{"n_layer": 11, "d_model": 512, "n_head": 8, "n_kv_head": 1, "head_dim": 64, "d_mlp": 1344, "vocab_size": 50257, "activation": "swiglu", "norm": "rmsnorm", "norm_place": "pre", "norm_eps": 1e-06, "positions": "rope", "rope_base": 10000.0, "rope_fraction": 0.25, "qk_norm": false, "attn_scale": 0.125, "bias": "none", "tie_embeddings": false, "parallel_block": false, "init": "uniform", "init_std_qkv": 0.024, "init_std_o": 0.0, "init_std_up": 0.024, "init_std_down": 0.0, "optimizer": "adamw", "lr": 0.000523, "beta1": 0.9, "beta2": 0.95, "weight_decay": 0.28, "lr_head": 0.00555, "grad_clip": 0.5, "warmup_steps": 211, "schedule": "wsd", "decay_fraction": 0.95, "decay_shape": "pow", "final_lr_fraction": 0.0, "batch_tokens": [32768, 65536, 98304], "seq_len": 1024, "doc_mask": true, "train_tokens": 621400000, "steps": 10007, "dataset": "wikipedia_en"}
MLP neurons of a small language model. Each row is named by its layer, matrix (gate and up: input weights) and neuron, and shows model dimensions 320-511. Each number is 500 + 25 x the weight over its row's rms, rounded and kept within 0 to 999. Numbers have three digits each. A neuron's up and down rows have the sign that makes its largest values positive.
After each neuron's rows, "fires on" lists the tokens most often at its 100 highest values on Wikipedia text that the model never trained on; "fires in" lists the words (lower case) most often at its 100 highest values on Wikipedia text that the model never trained on.

L7.gate253:498523519496519538493530504500502510468539492504495505501478485467507487520484524474514500514480473493538495523488564539490462503508522493479557463527520501489477495543487508466473476494515508516528505499503516485479500520506526461493478517517540486500526517488495544458482505497505479432483527507497551459500486488469478518472490491505473512508508513510501507521508527490533479491455459533513505506552526533515469524476515531512502464458483476518540495410485482498470478492490516518476502518505517457540460470462472509513503481487503500479519520496487514485476496503484499525
L7.up253:525502512454526545511544511519493496500512514451484494521506500490509489555501498510474518493507505512487517514499526506509476558485479510460564520560491504522515496510523525495520465479504537524505502474434530461440506502504482508500496478509516531494540513491508457504487460502498525486540509478469468533519505468543477489513520485514456500469508502475465471523449473441501460522459513485542473461496468517470474499473502506499478518463496517528522507451460504468520527488481488556539449562529528523494502484486487523528487485524487513462499535465489484471527469512482497518
fires on: " a", " an", " to", " is"
fires in: "a", "an", "to", "is"

L7.gate607:499495484514526523474492455505535500519509465470522523495499498447494493503506486509469489556530445506490489466513524518474503521534504500498519524512504527485493502499483487520501502503498502536512443535483554529564490490497452500508489479487526455504517543538506492510489530496515499505474528500480524517516492546488497535477540472525526535491458518532550453473511511495487493505514488494534514544497542506562442452514474500493525460495519477486498521464506489486504537510510500472466491500501493466486483479484510497534547439471510545511495459545494482514445465480508471525
L7.up607:519525501484506475451479451518538497526522504495521494480516496491484506486523477487498499531492458487529505469479497506453495554540501548504485487484520481488505499491501506561522510460495484527490483526470495556523515471499499495549514522508496495521533522501497464487510550508488514517471531536449516486458554550470467531483559450531539520514436502510514480472518518532477476479508510504518474524505495500532469457516489518517506517514535506461488520455461478523491494503517499513488512526491499481448468494514514519494540472508512539485512465496486532511473493480484497494
fires on: " at", " in", " of", " to", " near", " through"
fires in: "at", "in", "of", "to", "near", "through"

L3.gate646:496475523464453521545447455514492526483471517493523478482445541504518543517490458510504538482535497471525479525503493516454525488536529500482494525498503509507534524550512486480487514486502502473505552473503460486518505477539547509498447503440453498515498484492505497536459505513450528492478584506489514550480530494483512568481511501480523510524499475536450493478499466502484495497539490509472527517496533482514529479481503520485475527553530530507500494504537519470530496556520520471514516454503519477520485467514460509491477541485461479525468490547467495499517424479485482496
L3.up646:515534449496539502479534488508516501521505486463503528485505479526503473511487512558496545512498489526497515498546503500547487468558492507510474532519488520487535524522511485515550531489540476488492490490504536499515512489478488547499498489470524455488528514495520538489490497552541510555501484500487549471473504496525515509487514506500494501503479477521526476472533511519482500494541428453468474477532483499482500507507467505481524492499515533467550519459491532497499515520493552496496500499501513490546473531548469526461473479501470570530499477505469522512507482496464477494
fires on: " from", " be", " were", " been", " was", " had"
fires in: "from", "be", "were", "been", "was", "had"

L7.gate398:522511473529497442520492496538476524520518515493420528502485494494525501477517501493465501505495477526454489531499511479536543488449507522480470547526465525510499464452495537503508497537537471544515491483517509530483531465476513505472514528472499500477541507507480500507492521505524509543486523498563521498458496523508495465523433488486490486517480466499515521566503517491579497493472484525500501486482534490466499465515492513477550488474482497505526481483482453446500493487530476473464435473515513534486485457525488456482481465522519491487499465514488503541523481488509472479
L7.up398:502528514545524569475550504455539473488490447505475495505495486478549464480501482538517530485516501487487496483528506512532508488492493505492544525558494496441477525471530463513523500504522468476534460538459506514501465532504486479470509531492526468490499493471468472504498530534524495497522509475497508504492494502486491513481489498510481502536537538472515475483520484509507483484475517485483482468498413524526468498484501535512513506501508463470515507523475476472485499475470507506544548539541492497525491497534508500528472535508487456534488512522460511562511466459486526529
fires on: " on", " of", " for", " to", " first"
fires in: "on", "of", "for", "to", "first"

L3.gate586:481521538527504479504519466486465512517526484487523498512497456510510493468522479465488459494483523455496496523518508519518526491491504563557507526558492500450494491465485463521481506472516477504495512492542514486531484493519528528418468463494484476492542519512487509534537499519482465471456464484478487523518477503454495526490527493464504526533525512461528479495470515544516506472498499512474522505519534519550482488503503494522536516468506497474515497502479498499511483491520490512490522524480475468483476473505485487518511501502539500495519491501494464460483513529557532518
L3.up586:536481466535527520500493478458478498482480480509499482488553509547489504531500483478531494484486500525471437542503490475483489464506486506541496512547475554515495480534488474488471484528541543535504510515496495496507538489516474499495520474466466478513537528457448518445508480505438493502482474500495513504520473530503526493503503519519483495505541475527447505484476521508541465525488549489536525508509539502468521518549481504493515466481466495516537475500489467515494504508506480514555505545476480481518496547492498507463482505495516482488499473505500522463464503482470514469
fires on: " took", " taken", " financial", " major", " full"
fires in: "took", "taken", "financial", "major", "full"

L7.gate1185:515488467517500484526490487545477509485512506490463485512471507519514491474508493523520462521475512504484519487456472517486522525501522481523438516533499478539550482466467523479533471529471484489484491504543497584458518483481545503498521527471463534509535480534516512476445524450476474529470518497489476520468490494477509489511479516511485459491464499490451484494432491537492519477506521535533548504547513492526558500428522521485539507499531511493485501548426514524475467487519502422479474450521526478484498487477520503496507498550539499491480458511532521473465546466509477468
L7.up1185:522497511488522532507490494479478481477475515497484470491533494512531490478530526471542459527522453508489522520517498481502520486511488530508532452490475517506481490495531470567513497508491531524513486530476497477490504514539533497483496505515520489525518495504509500474479530478475514463462479529537525471531455489531519514510476478487482479510497470509543477454535476516481503505476507503478505527487507505516541491489529483565504474518497538493502505507497540468504522500520542510531551449529485490458511505501481488527491544490506517473493531516495477481550476458487486499
fires on: " for", " led", " of", " age", " October"
fires in: "for", "led", "of", "age", "october"

L2.gate187:522483546494481500483483531484497494517439504512502465476465504511495507487487521539506506530501503533515486499461449478495485516546484535507513489517507460475519497486462505513517525468465480505490475497547531489529510491485508482512493547540502515472511442488514529483487507468495494519551538500504488520492494504519489540482497533482525509549505535489510485457456528498474479485538496514527496519479532501529511461488427504488479516504483473488470461473484523506474491486498440492519552521494454473526465446458518527512555510520544515502503520499527506519455490493463466528
L2.up187:502509519525500505489523488514472511508480472510479492509470519496524449484489484497525494541498505493454465501501462526469490500493494443506468486465521471474500531513542542539553501478482472527502538506521476483547491462486484462513482486489458503494519492521481495490543535473442474539466481495550499530479560519515465506484492496504533476467557478514521494510489493538532509488461499458501484538521532518500514509474514484481493434497503536505499482507545515471497524526477488525507518493513554511484516526485444510482516460480468526510481468468510530518493517513542475488
fires on: " served", " most", " All", " two", " serving"
fires in: "most", "served", "two", "all", "serving"

L8.gate1155:546491497521483502518497502504544486497483515434504480504518532501516481509518480492477504508482506473460490522497504508481515510470500504502509528495466463511509521485514469463504447467486539510491505500503524503513493508515565480470478493468438498481514478498493497515483492464534490525518498491514491497483494483509500487520477540500543494480518518501450525505506506492539506501480511490490525440476518501509500491536437502505503504482557528442477539494518470499565483466464525529521542457498464516517482490506514472469473453526501496519468516491484477449507508507489535486
L8.up1155:577460485508492520522475485478525517501507526493502511519448479532537494454515522453509461487481508496525468481513464500520509548515479509482529536503524509548516506549500519475514494505470476488522533526496491460517527492494538482480483486526518553533452469469514516490504522512500481508520451557545464458453535481500529504483505494434461464485553504497507454510515514521479480475458495478480466494520493472488503519523462530504489478562520464477449521534482530497518492509473530466486489478513534495487506475510477451514504468473453516540463481503475511511517481518506501486
fires on: " as", " by", " on", " during", " in"
fires in: "as", "by", "on", "during", "in"

L7.gate598:503482490475449472524492484478473514525497528518570531481475471500507489484508505464491493506512514535525487477514524484512452477537455503557512489506492507511473496523473512472500541544512527510454496512483521518480529506519506528502506499502531514499511503483472516489508515539522469477509524508434522475492520526526529549496500532474473546486479421544547491517484516503486507486504465535452513463487468469493532508504484489493549502476474483512529504534475486521517501507500478500505502504503480475531530496492494473499537482503537480482466519531523516554486508538485503510
L7.up598:531471505498478467504458475516503487509524492509503514524499485480492478488482520494468464486493482540499474519503553490496471470507504463511472500540476537534467503524519549519545492520476518543540549490432484532449508481517529487489504513507491519508529505459495487471465524512537546549545516530515486509525467511497520500507508509505465476500484508531477504532526497558452518492515454491553504475498526508500520506548471446492514500485465544493536482521493475539515490474486508553528502480502465486504506511505470484463489451516510527490466488513497529489503519478491515494
fires on: " had", " has", " have"
fires in: "had", "has", "have"

L7.gate587:485459479482491486519557509507451472468509461520488525481471488486474505511497481480492524518526468484499510475529547463508526510514513519491504500503517480438454491508475466492509492465539495503521494480523452506456441539485483503517547534544509490458499487460516488504513459530482518444519500468494532516482486499484546500508525508527517524490560528505511544510530488462507505547487496527479552474536534516537518496487485511442487489512491478492456540514465478494531488551472433516520520521512526444491516484478511547523518501510502518513512531535512469478510516517514545524
L7.up587:482482494592483539506505467508544504486514455497462507486533541479556480498497484528538530514465502457503518524547486519503480458479522511539534491544513532484483480476495453525521497538488474519479464509526514518521494466556482559503504500551511550468472495522494540493516480472494492524492526515539484546467492481481503473468474499488502478496545484553509533491568528548484489472473457477503503493512548504527541493468464525517453474504559544492493461504526501499501498490507468488519523502493495498522474479520484496491570496485513501500481507467477487520509489538508517525
fires on: " of", " from", " into", " in", " a", "in"
fires in: "of", "from", "in", "into", "to", "augustus"

L2.gate1300:497498508515475444518488501502501485498539504470499482521503491487511562480484533461446479550512512463484472473518504496512507524484470507516473465553477490475481469485491488458499509477487485504488498515503463523519530519460525465483479505495487515457533500521503518539495519525517487469516447526492493473465498532571513485510502453471520492497535511569502513511502499527542503497517477492539512509487484515501519489509516513517495504538475523504553520514525522530494495500501504529544471497473527433485466502493499456495499536498523480485506465496486504519517503523494455482
L2.up1300:480529476475481512511478531509506477576500529493484497492503519509504518479477520468490461514480536469498497508549504475501471507526496495504525452514491466460466464459528465489460476526488494516533473533481450501547504490492503488533497539516487473513520485531481498524486551477522481483478491527501512529496471504536554511485492465474505488491511503513462546508454511484537513517469526528511528508505456517510504465542513537540535477579470491547529492545487518496503533519510485552556488467470463444491497519481512526532474502507515430481492471512483533532505520488521525516
fires on: " took", " take", " taking", " takes", "Take"
fires in: "took", "take", "taking", "takealot", "takes"

L8.gate572:539541546489504526516519492489516487511489496506509493517497506481523479490514468497517487498460480492457534509473496546488491498555531482542498548518470481511526547532503493461538512513524479486484532542475478477491501497487532508486526532524528523470519464525510546462492504523529485496470505483515471492502510489469496431499512501486523468513535497492472483520508485521515489484516463504465527504490513496540472487505534560481517493523555548473506508469476492472523490493578508518525495509479534485474499471487524500507502508489473565528483478480461524495486509507478528475
L8.up572:508452526480540491546526497480479486490529475473508499526508504463466473503500492519489517487484438493488509471472565551505493532472529485511449534579486519508468510508492511503490501538493535466473494536522541527470524462534501493486465483445506442523477478473467461474488488502491503507500491496497541508517512491511481462459530524460536462554513517462539514510489501523508486494494503534471501499500458517480492495501500515518498489489516513502479489512510489477507482534534485467492505479455524457490546477458515486497457483500479455524514456501517492513499516488495512468
fires on: " the", " for", " of", " and", " in", " then"
fires in: "the", "for", "of", "and", "in", "then"

L8.gate1160:532525474508500492442500500467473490486506480487477479485535513483518497510542542503523523504519464509518526482506479575492508534523521481521483501475499499485524508473498489496512484524464528499513518491503491495502507510509482503512487483511506509471465492467518513518466499474489481493489494548498500510533495526492487485549455498497538518442506498459534526510502519455553484482462585503516499521508501491537538493461478517491515505490509504536516512497482499460492498496499440477476556468500521508498529488535463450472485505519527484485489529528546501539487464480485504455
L8.up1160:501500492522540511487454498535529502471476462478540472509441507508511500464556489501561526516514541505517483506503526546522489469507518526532512520506532500492491497497466525528522496524464538487525501481512491494518461524485488502521516470511470488463511498554515485472460533466521562501498442557540492466506504485511525481541474505535521481483473480495517531466490429537499500501481526502515527501496499474526498522512478484485520486484504479517510490538487515505539473533472433456478523483503542495531539503521480462481467529477534458530508512497507483485541470498526482481
fires on: " for", " November", " July", " Mar", " President", " August"
fires in: "for", "november", "july", "president", "emperor", "august"

L8.gate827:515488489492471514475457521461540489483501518485487519476486495486527480488479545487578557497503550468472471526512511483494503520544531506491506551526488505480545476496545438521455496461508527475480516487510491513473461508536506517476509534473511504433477465517479495465498490552530526489493501520507478450507501489511515493524527530526466475451522498456487478516517452496501459532473485493504467495499545475473488503488469525488494511465469482494489521504516491439508491527483482497461527477472496474519497477544537523474478454458478488491488496522467479511517508500507530545
L8.up827:486463526527547543483514530513544499498498493506532517525492553483530506468528471502521485466487499488480473530525502502521473519511485493518525496545464479498495544497526524544454450481530437489507482470459516509502499514517463508463505430479528494471490502486499445480480517491507483468515526488489511530478513499518487472515516503486494476460522521478493469546479509535508475529495501502454512476467515494487455483522476544436523511491498522486502509521499487474525494526533434469511490483531519508488450470508545506507451486512477537506524497475467479509507456577518514505
fires on: " the", " by", " their", " on"
fires in: "the", "by", "s", "their", "on"

L7.gate973:502510524527458480486477470457526521496515505482476494528452504526488479544508496528526530448509507465534484542501545494453485520533498520474517492487534524476471481495497498465461518554524505505468498505473523543505531504528542454466486546526474474469511498496509475488479523514484457454540465526461544479471518515486520525434503482544434460496494496511529509490497518491500517512493531515483536460489484505468490438509482511544497498499515512538522518538520504501441510519527463482537507495533481467467536508485470483483521445520472493479521492498523497542494473521524509462
L7.up973:506496525531537517541474478488536490494487493484577469509484479500466441506439481536555499514515497493494522526507520472495492533461468497496473512476546547469476502504537497468487508489559517528499480530490515504521509461510518478515510505534494488509466477457509515505496454519505498448541505507530487446542535559468526484486458540501486522500472528465500523531489491495494530514527519492535520515500544518483498455507490469474499491517496512512531517487497505509533511562479498461471458504546482529508530498455520478523525482484468510545504443493464519454494500499493529495
fires on: " who", " He", " that", " It", " he", " had"
fires in: "who", "he", "that", "it", "had"

L8.gate1042:487495510540491484554511514469518490453506497477500482467520529481515468499539517496478490520515514482514500518504483525487510514515519517516515493468487514483549481498533487502560516477525490479494503489489502481473473471451512490492516513513500502492513498565463470496488502516485470541463507524511501500475490511451533521538533462485477481532494478476465486496490506513535448522489484552513511487463506514553483481545499512520552552478524499495470528509483505502462506520478492468486543519503475491482513492499525464501538468536421521513510507504463506481504505467458511481
L8.up1042:494504507534487520518455485483453498491479493574478474459548525515481513452520497484515537535464535477474513522503453510470480507490523505491502508551472513491482526518490504450471502495531503520523539540497501496485512535516462527503483506479488500484504459491485527482487504473502511547512502508540508539492483528505485507510489545439505495558516490510432447466459504521520448496494492560481502556480481492499474510486541512519525503493499545488462513517451512500485470520490465502522516518500544486481506507534439496492523488514515518491473495513524450544488548525529508486
fires on: " of", " for", " no"
fires in: "of", "for", "no"

L8.gate434:504489472570530471504534513496522488533510478475511520457520478503506495416553526533497519509454485511510519499530493487545460491525531488492513555472469470457553518501495507457487519496495500507484503521487523469487533498521555506496515556484492499477511466502517514449481562478515505521496505500516488501499517517470567439516508545515483520470546482480495484492482491492490479493510493536512489455578538478522528504486494549538484501506543508464468516480520485483482493494539464479451513511504466496533493523478503519488470463507513501526503521543483498460479499513505472467
L8.up434:479494499531447524498490488532496492464486439511488504510518511508498476481548482480504506483485515482488559529518521519503484457477529505491501518533479535500537494529481513515519498506507479504455477510506504489497484495523462516458500561523509497525500477535474479499497465491497487532515503487540486483507505549477473462529516541470498475509477498475468522552523488538499520495492525491481515515538520499539540473455483513489464509521560504499495521519485534495529481540526473506484491511520570529516529538487514518516502492490501501509543493482523458515491512508523519507
fires on: " a", " in", " several", " for", " and", " of"
fires in: "a", "in", "several", "for", "and", "of"

L8.gate877:515468509452487453505514498485478483524511495514523495484514505542504476506498529505499493499528439524483515535468528518453484533509483488464494472493481519501523497473525498485502531491510510493510500496477502537490512480523538504504474482541528492501484494451482530467526500536474517469511557502511496504510520500505477503484512516525474519473483500507516524464483536511504500509526540499476486512519545508464508482481518479472529486498447501561484506446508444519496502496506451485506522503502467480547476564489449473466508474506535497535480543539527518486454486530505494494
L8.up877:499511474481474534509501492520418499488496493512503573518536449516479502508544505505506466497489468494489540524491488491478505508481465493550504483481442507486518497543517559491498528470505464499483506484479514511541520458497495501492486476485530488534496527475458490523515497507534516467518491466497508507492448525522471508520485526511511456487431504494513485516469513455511503494537514496478543537516420513496516530504512476477527483460452518508497471465487528504548493473494548509507480511513494544506479484477504524503502516471479496478513508476501477498528469462515514541
fires on: " who", " had", " which", " that", " have"
fires in: "who", "had", "which", "that", "have"

L3.gate1019:517469471526493549503497510527504509481476485502511485452522498514516510452516476491479499497498520494554448581483484509492488499536502495514475520490475520512544440482485521472506531491479511494490445502520517481504526471529523513494475508476480511516506532484506513515484498475483510539471535464480524502506443483510481521473484473508501533525474469548523500547492464545526450498490525459477505525495530479517483537474494491523493508524472494516495479465495480497515485506486483485546532472488489489476478490500482498498507503490516500533483483532484470531485491440507520492
L3.up1019:497482497492451523496516487514529503452478520488494482506513511492514489508470509476487503546504510457465456488499526526477469507494496532491529497484485495519531518484527503503464458482518505514437487469512484506554496527510539492515510535523529529488506495566475536498463525534500490490492517506531510533462515543514445548495528456545500553501526540495519528485556502449507499514508481490532523521521504534481544460528530495496486527495461500501498515482490498485497522503490529497482472475503528481510452498473458471523514484475524485500506517498526486524524474465503475467
fires on: " at", " out", " near", " AA"
fires in: "at", "out", "near", "aa"

L8.gate681:503485523504519499523524532486506525514445530485443516528459524490495494488492490495513508515509503485470514506518572535494496499565554499523498493483466505478503486526525514486467447467461539515480505497486465499470456559483510485466516540525507497496513520491495469518500504491517483509506497515461529489512464464476483499505549488519514473498533429482497501476488486519447515540473477489492469492492474521546482482508515496512470509540532547490482541500494490511490510506546528505478500512503525479484514513489494490498517481485477513522501526479538468452529510518519478504
L8.up681:535498497526551522509513465524506473467535465504482485480524497499494492506546509513518478492504505541453509492543446482520493437521533481531512509509507519492532513512480494538527464521533485511480500444500470449488488491533522521472487549527500480502480471515515533465521493498518468531524503492511467462483494501499484484545503523463483487531498508538473491481534547509482440475472510537489514488531529510551522517501461524472484514521562546521499487485493544496529495542483510475503515516497515500463509539477487493498518495488497507475498478517456511531436500493477473515
fires on: " for", " to", " of", " in"
fires in: "for", "to", "of", "in"

L3.gate128:535504502531538527500553467474481541478457456515485442502481507494542504526496522455504479505519501480494510496471543505504485493468495482493520500553525484464494530501524538470503528529477485546484549455533520468507474479501500481546476519483521491520528507497562509516497492455479536481529448525516532513478451523514520486436493506474466474495565471504492485504471492476470482536508547510525455533521501527481512504481464498522468503502484502539459526511495522497511459509485476509520540507487501533487481444483471504514541477502499500475505513476525503523490488552465494540
L3.up128:478488540514476486445494502525495543469471484511487476488485516475560539489506506455477469522532515504553461499474497534523491483487514483507544514552517478509554503509490494539455505513431462507500469487480492498500488471494508461530489470527537501487516509527509509502510541470505513528534478524493492470481538515532469529467511524476514509477506485534495488508525485509509496507482496518518492492527509508471475513525492542538455514501507466513437516506481507516455504473504542504499527496501490512451532524499474457480520490477511519462500469479533519510479475566505487508
fires on: " part", " involved", " served", " participated", " serving"
fires in: "part", "involved", "served", "participated", "serving"

L2.gate286:550511491434486463520501526481495515493499475527473487488523528522525512499546484512511502481465521491530478537456485499448448500542524462498502489502507483472485556494474509534479471454526542528453474508472541483533499518491515482500427509491486509498474468508509515515512503500468482462468472495489501491460503524488535475465517524495514509498524470473541518508495503533442520493495492494496510489523529508506534498479448551508498510494488521485553505467519517497504457540485514495514529502519535505518480517527480488457504502500486523474477498512462518484510488504507501491
L2.up286:478536508486540491515490498512507502506514506510472502486475497491552473510486499547520488501491489538465463541475498481492482509477511475492522474525525526504485490468476504519481495493504504516512467486488519468496512489485517489516488472493457545490522483496553534480492526498463458479483472522486476474478508471501512468475523508531474480529472497469482513485511463545479491470505539483522479527509496498492520533530529495507515474494488467462513496466505533499521480534498498549536507529490509484507466517516490543496499553524505445482468497514461503507549495503458530511
fires on: " one", " a", " an", " positions", " location"
fires in: "one", "a", "an", "positions", "length", "location"

L7.gate173:533449495518503487478495468481506455465501504503485482511535509465518469468470456518506556512505537480492497495523505492476526495486512516496503514542518527507499478491488531506539485529458520503500495467502506534475514523497519478481448529466470495484494482521477495475475503500522492538472505505538493538521493500508511490495510492461486505536555475488485487490469506492520454542489492484532489467464526514488516468472491475521489467499491527516534471462483481462436478476484545480483542510521507471505497523532460519432511508517532474544516481548504464490475496511515494526
L7.up173:514493554512461510544478506510495453491490505501515510482533467502483519477446435531488506511471548515544522509483505506515521512503515537529511500520561514515544520514484538525534521522506475489511517484487511511515517492461498531492495491527492505473474464508509505455484472475521529496502528489505493476505493494537495465501484531518512494532506499499469489505497511485547514511518485459548521537486485505524529511475528471548517503505514500525505455478500516492520491493510509518507521525471468498500523494483509567502537548549478496510488549510453507499509473516505460507
fires on: " and", " Among"
fires in: "and", "among"

L2.gate889:497530482470496487511458496500496457501511477544528497528546537507456481477523532485474497530465510498487500534518541491511509489505529528515490503511450494444507485490503496504491536512535461505523508491494502479566507492539520486489515495494501493500483508549487491563447467515498537478507514496490491498482537531532488508521490515487519515515459485490490463524460519506515468413520515518556507493493501499494497519543533443492510490525513519518486528494521498490499495478529475503564491522480504450544514468469481477479471510477565458495457482535493443492506525507478532506
L2.up889:495511480483520492506510491451516459523538462486517520497522494511501488474490495481479465556491506496492491545522526483487513472528526531525520502522484488478456511506444561475474498473467489524528472457517530516510509512465514465480498514506502487499496559519504519479523526525495487485527494482482458494500451481532501509470532504534481500535521535500459503505492494502541467466515506513530528548492520493510530499498510484525504456522524531496504498461476544531527500479551488479512501500513478460523523537500475472503504467514525453496469501479516485465483506498506498456
fires on: " took", " given", " taken", " take", " taking"
fires in: "took", "given", "taken", "taking", "take", "takes"

L8.gate52:479491507503524480502499512428522513515495500493484494487471505501534510552489504492496536519532534511500493484489477530515556497527499533463515473499516501462491502498510477483480492479487462484516498497542454476481511521529487530486493534504443527499519515522534519501487489528490506515516520501498469480498517506536523482490488503534505496486516500558532471531529531506503511508528537509494459512474521543470518501496520461476508466526487542544532556465516523472524483507538545495513510427514531540512539524502495512467525503455490499496512466524482489484495475513490498497
L8.up52:495528520490486480481553484525535469562493490450522518498502470499501476510465490469477524521502508499481538519494486500510529524456484471495482490520501510506532524497550501525503491447476480469505527514515504496523497512534493507528474481493496501519479509456448520524510460527512495527517478533488534530492488530529482492468509552480498464522462517508507515447513533475511499496456470460475495500472476514517511501451487479471473526507495546490502522532514511507475495474514494509493510477522484572492503503494517523504487417527514493477449488504531514534477516494480501473
fires on: " was", " were", " been", " being", " be"
fires in: "was", "were", "been", "being", "be"

L7.gate306:482498505487479500500494504489465487500514477497496521508488500523538518486514489506404559500475503473481556531516441474481531469507485476510538516484518446521493478495454470475529528533517516494536540457499512484511507508520491535465487472482510502466536490525519490524509517555489468485495516464496551544504487474521484513561486492530466469443460511512536503488507482477459463483495497516536538534465553534503522457543500507483488524464512518550488503517456490481461523481517484487501452494510481504456475489510492496496491467481491546520464496557506479503493503514491483498
L7.up306:523498514542459514493483506536515523466512458519494487497500510489509524470514438513468524496508481485496487514479480465499485514512540485476532519500528490488524493496503532481500471513477534491534491500494505502481529506534502524492499491454483502469492472466450495516488545520468518567497533479501524493462537488480521494515477502490470483479507469498531472491530460537490466489480485519500503547526489545509498488512495488509524493494519509483503494507514482450510464487507498507505493527491457520538478487528472492479437493519470517512525514499515481486447499458476448490
fires on: " to", " of", " by", " on", " with"
fires in: "to", "of", "by", "on", "with"

L2.gate1317:482531482504541511444485489508536524506488500498459478544460511524551507477507501520544506494501534521523529504524519538479497477504490512469494468479556511501497505517502515479503462482506509452494525490462498506495543479506520519481493498518460558504495517491458526479516495491551532512494451505506499518550539480497476485551506478519483497498536524521515504510494520510512505450499434482497499498507504503467522478510460491516523507503487506477523437559518502477517457511484538507521509501504547504494470504531501552504490492548510452494485502466436484494504480548490489492
L2.up1317:475535492538460455478503518487483518476502490496466524518520458506493544499501483499499487515484488497500531513490516514433450501496505466528541499473487516467454518518509507474481501482510506508523453503530504505531492497520481506493515525495478546533515509505515525497524509509499449465500479474544498507522510536501484499461501467542505529467496472501481501475536464468468475497469507474521541483495522528490540486498490505539519529506509537483495515456467490460535431502464487489474473486492469534504488497516474526511543531567498508483485487533512521510505471511494528508
fires on: " No", " St", " Miss", " no"
fires in: "no", "miss", "stetter", "st", "name"

L7.gate224:495500479529479503489515514513516503481493506476535466511523499522527420530493517536476520515501460502516479493518518496470471485474526516491518538503458462522504519455522530603481487502532528507501518506524507495497509500537487461452500473478501447470540483536489528489476491452498487508513476489555518477501479534443482455518519517470482539511488516490495520536541498504452486493499500494456523531525492531502486464488501516466498470515488455482473501516510510504515488478479515510497514460465489492447467510448505491523499501490482495469477545482489518499490505515502493502
L7.up224:500495501482527501516460462489554477501507478502509537480487552499508496488519493565509510516518503504523467489522492488488443468486486548462510550523506499495478506509493553460494481512515521506512501478463499495547482538489483465523494472478470476536456501522490487464530493513495483480545491485498516521542489479502502491525512503477474525484517521525483479505552534506569499499472552492491524475553468499489484466547462536495460460479504478530503480510504491493486513514504479518508496493464495512502491521515511496549472480491501476482472499492501509500502496506512483473
fires on: " in", " on", " and", " gr", "2", " at"
fires in: "in", "on", "and", "grille", "at", "2"

L3.gate971:505507459515484479493474496467494471516472466513488486479487520525538518473519450517477464496499493448508568488463502499517478437459527487528469478491520515455542492500514475500507487498518494507511516494526510487561556489500500478507476513516423474502453469497505474488492505507525528526521509545475502491524478561496495517523456491493498497485496490542475527520528513535494515483554463490484506504507511503497500478535464504539457490496516506514528487496464513516496455480502522522513536479485475487514455492497566462483500525499504521532497444523476462510473486499518462449
L3.up971:492502431448531473515470499501513512451473511525483508469492481541477519521504536509454504504492518517484497510529482478502530527543496508488524452504530528471515484451462526466516493507508499488500526521502484503528477474489431456498510483479436506529458460512531504535468514525471493534479492507513514451540480529474537508537511486517535488481456506465485538483503495495461510499529478497495504507496523490495489491529499478489487480553487506496491503495531523461468482512476496526489530496512500520495501487529543535519496503503492522498449493550482482474494476467494493489
fires on: " No", " May", " no", " December", "1"
fires in: "no", "may", "december", "1"